Part of a small language model's weights: 1036M tokens.
MLP neurons of a small language model. Each row is named by its layer, matrix (gate and up: input weights) and neuron, and shows model dimensions 208-335. Each number is 500 + 50 x the weight over its row's rms, rounded and kept within 0 to 999. Numbers have three digits each. A neuron's up and down rows have the sign that makes its largest values positive.
After each neuron's rows, "fires in" lists the words (lower case) most often at its 100 highest values on Wikipedia text that the model never trained on.

L4.gate1281:449580482475528476521531503440516460469479445534377495427477472576479523515453514488515472486545474518560550563464509471481533453459548452518455491489592362505559509497509424511534499540483565452516564466533569563489621507554457485476546484533504429603502459571504564479422493464548554519483462551418468513443521518466525528411525469486486552526447592474549583557544552487469441438419
L4.up1281:538646508472512483487549481551543508521493439626383485409581499485437635550479381494519480485420450522558542434544401514480434438444487511471398578574491486541521609516525483428513609536571430405487521457456473448524457507451632552451528468437524388473465564519464498452519479511486536513477461431612536550544393486551422527480428593513444492470496520509534496471480505461645543516455
fires in: "southern", "northern", "western", "eastern", "central", "female"

L4.gate133:366529499484481542436494543446559492498547532495471536450417497546496520519517488519584532423509408416497435545507483439427536427453466467586561462518557496556501600557617517463588479523384547490501396563562392497527428421533515561508537468552432518554566429462483521592457474552429564544557560439534554557467454531470468485478562540432404566599585526448468461483485485575495488537486
L4.up133:553399563531561516408575537480445425500430496516600498438473613491527561590596488518530544433496446468442418438495620509492515493500409494521576515466454481549475492479448590527435495424561446457525480528490465577490574453461453465493466436473520469563529539404577435444480511563533534519501535387431511487413419608480531400463479500504537505477462410532479629457494558603459530473518
fires in: "to", "genius", "genera", "for"

L4.gate543:603485452534460555478494516447568531520430435506548619421610511545496508582505488537402463443524443554407499469445520448474479518490498491417520596472514399502522423473453496449487493507489556565551544514617474492443478468444504534516499474469583573495512438541557542454448487418518432460533524500414505533545605565506426487512551519495472485535409504454422506548487498486406458557552
L4.up543:590544497569478444573601471533476530456498578526479530428528472519575469573486524466473506567561557471449508500399496483490443386542495441457561509538446510517582509516468545505523454507459504547487494526456484420500495478544449578480485547563501410425391457551532485554505544461513509433487556451474530469546450541528557458432504397495523541621556460495468650553473520411457503485450
fires in: "he", "she", "it", "music", "they", "devine"

L4.gate1440:480484543525462445508524507583457525472533525491533435573466531517513510511472460495576565535492511527459521407458532590433503418528546497506438563504516526525413462485442552540506525548487519549487500486395530525543466538450491520439553499488500450526471476558482479576569381404473436486495377564488500552493470540491537403369555465564414479379471444529425441543410562568467528529398
L4.up1440:552599439511516507521502499444483511481445515492484512563403476478538556530512523432564571505533525586505424477368469359503387479460503533476591522626583470495488492476506495492531437493470474449608518489576497482558465521522487551427476492508535521486567500456523528556532445406505512451564482497515511523476477460450487496477441397501562515498566503458477533528524489515530518473514
fires in: "speed", "track", "points", "home", "check", "level"

L4.gate815:462542497465471529525422473542491542603486498601430544521533470487514479463584585417471534526555488501468468455543487458538542574519456495494454471455584560494543469494519518497447605506488454521449500429528509481464447456458573472637605418528481436530513460527521519470439486440535516576488499478500480417483559522473451423520477448446510569576568533469490419472466534539483468526468
L4.up815:471543453540556534463537518516515551527482524454505403507494392493477545540497455569444545514492496464477469531449465464465505570509594521577570541515523537473489580579486461384517495513490517586485570435439504493474355420556545453554576512568506501483529584471485544478525492486473442475468568531488537413385486471546537507540460398537527538462505518559445512485517402486480516514475
fires in: "such", "early", "same", "high"

L4.gate658:446525476655511378520516542473446476501536505428555482453507492430488532503483455551559500415447549469502509528585482512470447455437467472589509407540508615541487434534453558477455465464539497474483377563486590437541625492447416553445485494518528583457461389500577476451487571475566478469421518515425531540555551558485439533559536457531531450451520481556481491539494528471539468447478
L4.up658:537485438469509531432495501504495482552521559449419571412467439433583495461507518556443561499482462553517523453476535435505447502486459536493393482429523474527462472544472464508419478510479542500461471488496573578456442429488610429491575522468480544497538447481495520529496545480470493428522423476471531478468425511488448455448462529441500459458461590448462397510493555495508510492535
fires in: "all", "allergic", "major"

L4.gate1046:476508499557597509503488604545547583503515439539545481543482489543561578483610513475530502435445518576516497510479496467509489547510582550478562591516485553471411593568432462527487476578456482576526475494529499431570485552531543465445455500446496377542526424576535462494524461491504414540497544506469505457489460518399460460478403504595587512561468536534491461524510567481535535481534
L4.up1046:435541503510516415538491537519570559474522488480559531465462510497498530539527575481518452461527430415510511431440519489544488460415476477532503552553521460522487535448510486441540483419424422494499495484553563471620512584474490481526429451467483471590461528502547561429515516435586382445447601462532535481441429478521437399507516550584537529524434505514465506406494585477506505467519
fires in: "world", "year", "international", "américa", "2"

L4.gate849:550479527471518532466549555444506527475526443650521524394552535476462555515567563489485617518543467384516503442570429521503499576541564484591446524413538520547608442450472467470529442521462536498451571520487424478515442424513519405458474408522566523477496512522489513507411517489519531459561524509391540429487457547518437438477458494441554447479496522433502501452533447530552529476434
L4.up849:474589531538532474501519613466586461524371478500423520440515527536384464547564555517491639541485437503508445546556421481438441507531570500469467540512518548511626441435455506504511473432483503449550547518545445449480475483515555531500478477423533510518545470498553482397507606528585463447541536494435580509554438651495526466476496468538497519505535480548542453586485528460460520541522
fires in: "will", "would", "can", "may", "ll"

L4.gate1367:467448422519540499434533533535526491571466494507465552538585500427445514490536509515529569522558515534539586365503554466497489455517450516534525536462460480512449417426448450548479451456601595585514486591473530536436433438527492540562390491588629496467520437501502560574525502433453503483539492472430514437421503502414466493470553512563605512514498562449488442498535508512454514536448
L4.up1367:534429490470524553604489501459590479550545483451453594450477416445479550524446549541487579430587490458608555438480576474508552615430547491502505532525470429483445434553534496537556512533540524535427494525554462508488503487503507542525476525541535507434497495481422627555537591485512482400541532475535483467498540394446454513448481407452535388421506568436508401526436453495581496412402
fires in: "s", "we", "you", "they", "does"

L4.gate1364:541491545463505534579447565536540467501472522554570483475436472525422554448484532458490507622468465481451496473446495571499533561541555462476429473412479469514468544528527510500581531574491490494531490432429597426539500496520471527504373478528518404443449457482476544549508562451546537487504472462435464407460508505561476473484519537522555525431438526452493460484557503498488495433541
L4.up1364:444425533490609399449472529405519456579592470426469535524469532509463496471466485519424467439386561428549522462528587486569426494451510543487505558494531494453533458475542415460462501452474440435535479531439516591533526466600506470487479468519482466437479523538476513464449540462561428547516536487454468511437428508499559528508521464491638476514409464560561398566648575580544519515525
fires in: "all", "allergic"